Part of a small language model's weights.
Size: 11 layers, width 256, 2 heads of 128, MLP 768 SwiGLU, vocabulary 8192.
Training: a variant of Muon for these matrices, 214M tokens, 7028 steps.
MLP neurons of a small language model. Each row is named by its layer, matrix (gate and up: input weights; down: output weights) and neuron, and shows model dimensions 96-223. Each number is 200 + 30 x the weight over its row's rms, rounded and kept within 0 to 999. A neuron's up and down rows have the sign that makes its largest values positive.
Before each neuron's rows, "fires after" lists the tokens most often just before its 100 highest values on Wikipedia text that the model never trained on.

fires after: "\n", "-", " of", "/"
L4.gate316,193,216,172,207,238,179,166,170,248,154,234,214,188,239,200,243,180,194,141,212,242,184,218,144,250,190,235,205,188,266,181,169,199,217,243,187,232,203,207,244,290,230,254,196,187,186,197,194,233,213,211,240,204,239,233,255,203,193,190,154,149,237,206,178,179,203,216,214,231,140,207,235,203,246,174,166,188,194,213,191,231,216,189,214,195,205,237,205,180,191,191,192,188,164,178,184,198,194,202,248,197,212,184,227,151,210,228,204,209,193,221,217,205,206,203,242,195,147,162,126,226,224,154,250,189,222,226,224
L4.up316,194,211,204,164,222,221,283,139,182,176,200,184,221,196,178,201,234,167,207,167,229,219,193,194,196,180,205,199,202,202,229,193,184,182,179,232,201,157,183,172,196,195,266,243,245,223,125,168,207,176,210,212,199,232,190,236,236,190,215,216,229,255,175,222,149,196,195,235,208,190,202,187,191,190,231,131,217,171,245,227,154,224,136,235,259,215,208,192,194,178,144,181,179,212,219,212,192,219,185,244,156,208,183,210,261,220,224,206,197,200,206,134,138,206,192,284,193,165,176,191,251,227,192,204,143,157,179,225
L4.down316,187,184,187,194,240,210,207,178,181,185,212,194,263,205,246,173,194,183,182,169,247,176,227,229,237,256,167,176,177,173,191,165,208,182,230,220,271,292,174,222,241,215,201,189,265,186,186,198,132,219,249,182,251,204,209,244,172,256,198,223,188,261,197,192,212,193,204,204,248,237,151,198,219,155,193,254,192,254,192,308,183,232,152,231,209,170,222,183,189,200,215,214,191,209,187,219,211,170,191,214,180,216,184,172,212,183,177,147,227,179,225,157,189,159,199,203,202,229,197,197,208,218,176,206,144,149,149,191

fires after: "\n", "-", " •", " (", "ç", " km"
L3.gate529,149,143,209,168,253,195,255,162,184,189,228,181,246,179,210,250,183,199,164,223,211,194,216,214,241,216,193,224,232,184,207,239,215,205,225,203,235,177,254,185,198,202,138,251,201,196,206,184,215,168,211,253,205,226,241,211,211,206,192,229,223,214,180,195,256,201,212,227,231,211,212,194,219,248,263,186,189,261,257,225,214,228,148,161,253,191,209,172,163,219,208,195,170,222,241,188,231,233,168,214,200,232,239,169,158,222,238,174,175,131,236,214,218,186,238,228,236,197,239,153,192,209,141,222,220,239,230,167
L3.up529,227,195,227,179,212,170,186,214,163,199,174,240,192,224,169,248,220,206,213,234,164,186,215,172,200,263,241,210,234,193,125,173,225,201,213,180,176,195,251,213,228,198,172,190,184,216,200,188,190,169,242,188,186,256,227,204,262,163,130,152,213,223,200,166,199,160,227,213,160,187,203,167,243,178,218,185,214,206,184,183,191,182,231,192,291,270,222,203,181,274,178,206,165,168,150,200,189,180,273,192,184,228,130,207,208,145,223,220,202,178,180,197,184,200,179,229,146,234,182,174,234,185,207,220,161,210,192,206
L3.down529,209,203,197,216,216,180,173,171,177,208,222,231,200,191,246,208,196,147,209,186,163,157,168,220,250,170,195,198,193,220,220,190,204,175,149,233,215,200,200,193,197,197,197,158,249,190,188,208,250,167,198,207,249,247,209,262,168,240,275,193,154,234,183,189,184,218,173,244,138,225,193,192,226,218,221,256,209,138,167,211,241,220,168,198,205,222,223,190,256,165,229,252,166,213,207,215,207,185,232,228,205,197,226,156,199,247,201,146,221,176,196,141,216,176,222,272,240,219,170,208,226,248,187,224,158,168,172,212

fires after: "0", ":", "\n", "3", "9"
L5.gate749,242,183,195,216,209,195,192,223,152,149,131,189,231,223,196,223,192,276,172,180,173,218,169,191,213,173,168,252,173,200,212,157,181,199,160,153,220,182,206,213,140,217,202,220,148,137,190,168,224,188,126,194,217,191,212,182,164,157,152,196,218,210,207,270,158,188,242,183,225,204,194,321,169,153,161,220,210,163,236,190,208,227,196,175,192,234,217,177,195,227,210,278,229,209,195,189,215,165,205,161,198,199,222,123,221,158,216,218,162,204,210,196,191,193,220,220,239,222,208,170,205,157,196,214,228,176,230,189
L5.up749,233,227,243,185,216,158,220,142,175,158,263,248,166,189,244,156,233,172,200,215,152,208,198,193,239,247,234,186,191,196,197,177,198,209,176,229,222,190,257,213,215,192,233,234,224,148,213,238,194,162,224,159,214,235,195,237,162,195,178,180,177,149,220,199,210,192,173,275,212,202,173,204,263,204,204,147,196,196,173,204,228,171,207,225,183,228,182,176,172,156,159,231,194,210,220,180,231,191,219,185,171,226,239,209,198,198,202,165,198,202,156,184,210,272,206,242,205,198,197,283,166,165,216,218,141,216,229,186
L5.down749,169,227,236,227,187,209,191,172,195,201,196,172,220,177,208,202,266,213,131,165,239,185,237,192,193,201,207,156,215,157,211,183,206,163,214,172,168,194,218,196,185,184,236,214,200,212,170,185,215,185,178,234,223,152,228,248,245,218,173,225,189,261,219,197,132,174,190,212,195,200,230,205,203,148,178,224,239,173,212,235,207,215,205,228,189,206,240,189,181,193,212,225,184,202,195,209,173,191,214,194,187,173,201,189,141,204,199,203,168,165,153,244,216,199,214,183,176,216,227,199,170,194,256,186,164,217,235,230

fires after: "\n", " =", " pro"
L4.gate346,171,223,132,220,166,200,269,263,211,204,205,200,134,211,208,234,247,230,194,157,208,189,228,216,209,231,251,208,233,241,240,190,202,186,219,194,172,223,178,133,206,181,210,165,140,230,176,222,188,182,150,244,197,178,193,187,140,179,193,201,148,174,202,248,183,235,220,240,181,225,224,196,177,190,160,223,161,205,156,191,214,242,201,243,180,241,198,195,196,172,222,188,172,184,251,174,171,213,213,179,149,198,182,155,225,206,149,145,219,149,202,201,239,194,196,152,257,220,189,191,193,208,169,220,214,219,201,242
L4.up346,217,230,199,195,187,296,248,214,195,206,186,213,178,187,131,230,201,209,182,183,177,210,204,199,219,227,234,175,192,276,218,223,205,174,211,217,224,198,198,192,233,211,153,149,154,213,190,217,197,184,237,196,186,205,204,235,228,155,203,201,249,137,218,232,182,238,211,217,145,171,201,223,242,213,197,205,242,231,187,162,124,271,187,198,142,203,160,211,229,207,208,201,207,211,224,215,222,181,183,171,163,192,189,188,186,142,233,240,193,220,214,246,218,199,201,260,281,176,219,172,143,236,250,167,148,265,185,193
L4.down346,231,209,265,175,200,268,196,251,202,183,220,169,214,170,191,199,247,170,190,194,162,150,166,182,237,238,238,228,241,211,218,264,220,174,207,136,223,255,217,247,272,241,168,167,176,161,193,176,234,245,177,194,241,201,193,202,195,207,233,144,214,180,228,199,139,156,185,203,198,218,190,226,192,255,222,164,240,228,125,173,163,212,229,221,148,231,189,179,205,177,248,176,120,203,245,236,207,170,221,245,164,181,208,181,301,179,177,199,192,198,269,175,226,211,139,198,210,222,193,170,240,186,196,217,188,235,165,179

fires after: "\n", " is", " was", " are", " a", "):"
L3.gate410,218,177,224,159,147,171,209,233,231,211,236,243,150,183,217,203,205,107,191,219,199,242,203,245,219,212,247,222,180,270,197,189,146,211,209,209,235,235,194,211,140,164,201,180,189,236,166,183,210,158,222,199,234,208,197,142,173,236,185,213,167,181,173,208,227,290,206,187,191,186,213,210,193,202,180,236,195,225,234,200,179,175,226,209,162,227,191,303,200,213,179,208,183,196,213,181,225,243,232,164,195,195,210,136,194,184,255,211,163,195,214,200,173,186,213,229,212,202,207,178,182,232,236,203,201,210,212,199
L3.up410,168,160,200,177,273,234,225,245,219,224,136,227,242,181,195,195,229,165,198,195,228,166,214,195,153,205,152,173,186,249,176,140,224,227,146,236,206,237,162,194,127,271,208,203,163,174,212,240,172,183,202,198,188,179,176,177,209,226,156,201,226,218,179,182,222,152,195,176,208,238,239,209,215,247,166,204,168,202,150,196,150,192,145,210,194,171,195,207,245,248,229,259,215,175,155,251,215,236,169,219,157,179,210,160,201,164,207,204,192,223,229,222,198,156,167,181,183,208,192,221,205,185,207,215,132,216,233,210
L3.down410,205,219,218,216,170,219,240,241,260,109,163,191,209,208,189,172,214,189,224,223,203,245,192,230,233,227,216,195,196,187,197,151,170,178,221,253,176,196,233,233,175,109,207,241,185,201,193,194,159,244,197,200,177,186,188,184,229,196,225,199,200,192,249,222,165,215,190,258,214,167,206,212,184,200,197,144,244,230,185,166,149,192,167,225,203,208,179,176,235,190,166,205,161,195,209,160,199,194,219,151,225,238,247,172,182,219,207,189,203,207,180,207,233,190,222,237,201,222,207,169,187,206,222,221,224,249,234,204

fires after: "\n", "==", " =="
L6.gate719,251,230,168,172,209,266,213,224,180,192,221,209,193,194,225,187,203,210,242,178,217,220,196,224,156,232,231,154,210,156,177,186,179,179,230,207,200,220,202,158,209,198,154,196,219,227,201,131,194,227,290,209,154,215,206,200,226,283,214,182,184,140,212,147,196,139,198,168,239,201,187,203,171,180,167,192,162,159,215,136,179,207,189,202,173,228,177,138,256,195,162,177,201,224,191,205,212,181,202,201,236,211,177,195,162,212,245,225,189,254,213,211,201,156,244,225,209,203,245,204,192,218,225,171,144,222,191,158
L6.up719,207,174,223,141,201,214,237,174,189,180,190,153,217,221,266,277,165,219,193,191,147,181,218,197,232,243,199,229,155,204,192,199,213,153,197,181,191,181,202,159,168,252,186,204,216,166,210,196,166,243,258,217,197,181,216,261,222,215,231,276,201,206,242,230,175,194,207,194,180,206,220,191,216,191,162,189,211,224,196,151,179,178,177,200,181,207,214,188,226,238,186,212,249,197,192,214,176,172,169,180,184,264,156,209,184,174,232,186,202,215,231,237,162,187,231,187,223,195,191,156,197,207,201,180,232,192,143,146
L6.down719,236,211,153,228,189,192,248,239,153,155,219,196,241,208,223,162,200,175,204,161,136,176,193,231,227,221,213,178,170,224,211,189,175,254,208,175,181,258,199,235,212,165,197,180,169,151,206,189,214,228,215,206,192,186,133,184,204,182,244,207,201,128,196,205,116,210,274,192,174,237,230,271,194,214,237,208,160,181,210,144,198,163,219,123,216,262,180,181,206,117,195,197,215,204,184,200,180,233,218,201,180,163,219,217,260,184,209,220,204,194,265,209,240,200,181,172,176,189,210,154,195,219,224,237,155,199,229,156

fires after: ".", "\n", " was", "Th", " the"
L5.gate278,245,220,183,201,190,182,225,164,257,213,210,236,199,176,207,199,232,153,166,191,176,165,185,211,223,192,185,202,201,248,155,212,184,182,181,222,188,204,227,177,184,177,206,137,216,194,205,154,207,163,197,179,157,193,162,238,239,220,265,257,207,195,126,173,178,190,222,145,145,191,253,196,178,236,242,193,157,204,246,185,180,238,229,242,211,239,144,208,220,214,162,220,193,189,181,255,208,212,166,223,224,198,163,201,239,221,207,180,183,211,178,196,242,166,178,200,233,151,220,170,201,191,111,150,198,217,188,183
L5.up278,202,232,196,199,196,211,180,175,155,152,211,209,177,218,223,180,207,199,248,179,176,145,196,276,175,180,205,157,182,187,204,186,222,216,139,207,230,198,210,230,170,176,163,196,191,143,248,210,179,165,185,209,242,251,133,196,178,160,166,171,284,212,199,184,174,193,219,210,162,248,220,189,210,249,239,160,214,193,219,184,151,157,182,217,195,219,173,185,216,177,149,175,109,134,197,155,248,244,204,191,195,160,226,222,184,186,171,218,186,230,190,211,231,237,172,191,202,228,135,222,195,193,260,197,229,197,165,209
L5.down278,159,227,186,219,236,145,202,201,197,188,179,192,207,180,219,168,213,204,218,239,194,222,192,184,179,214,230,178,198,199,212,150,231,155,185,200,207,213,227,176,224,191,187,189,236,201,165,220,221,213,210,164,142,145,177,206,259,203,273,211,214,141,189,248,160,257,197,207,246,222,206,149,215,210,206,229,237,173,204,181,221,188,141,167,231,200,170,202,164,222,221,223,134,199,182,257,211,159,191,209,207,232,190,238,190,220,133,193,216,208,232,186,204,171,166,200,234,162,207,189,235,258,234,202,207,202,240,168

fires after: " ", ":", " as", "s", "\n", " As"
L4.gate401,207,176,226,218,197,183,140,204,173,220,183,141,154,222,208,208,202,205,250,236,116,188,202,149,213,157,188,192,248,187,193,225,199,205,225,222,208,245,242,201,196,175,206,230,166,176,224,228,238,211,155,230,171,256,183,251,203,231,181,226,185,189,201,205,217,225,246,212,210,243,205,208,147,218,198,155,167,175,251,155,224,138,232,197,164,218,220,214,173,229,201,204,149,251,211,163,205,212,188,225,208,152,162,215,188,192,216,219,176,211,173,235,232,230,183,154,152,190,186,117,200,208,203,187,237,220,183,209
L4.up401,237,196,270,190,183,225,145,156,223,206,242,178,196,205,241,198,215,215,253,210,118,219,196,187,224,184,258,165,196,145,196,200,154,174,204,150,181,215,173,160,201,206,204,265,222,214,171,224,199,153,259,244,223,255,208,190,225,175,243,219,214,182,232,160,192,206,196,179,193,233,211,197,191,160,174,208,164,155,241,165,221,181,169,215,213,262,181,214,206,239,170,229,194,205,210,201,206,216,219,183,181,167,188,159,191,202,214,179,241,202,278,238,198,182,211,160,254,180,206,220,244,196,253,231,267,189,147,229
L4.down401,174,138,215,225,192,172,161,206,230,185,220,241,230,199,177,187,208,169,221,234,222,157,173,248,177,191,226,196,174,182,227,242,197,201,208,165,222,223,239,142,196,193,265,207,182,189,134,245,253,227,181,233,171,214,246,148,233,237,175,167,222,243,230,267,153,127,181,168,188,216,242,209,191,241,177,203,234,201,253,205,213,188,204,181,166,219,233,172,183,204,214,244,104,220,235,164,127,172,204,190,175,160,189,192,220,191,221,209,221,190,227,222,264,218,160,198,157,235,189,178,217,195,174,225,195,195,202,238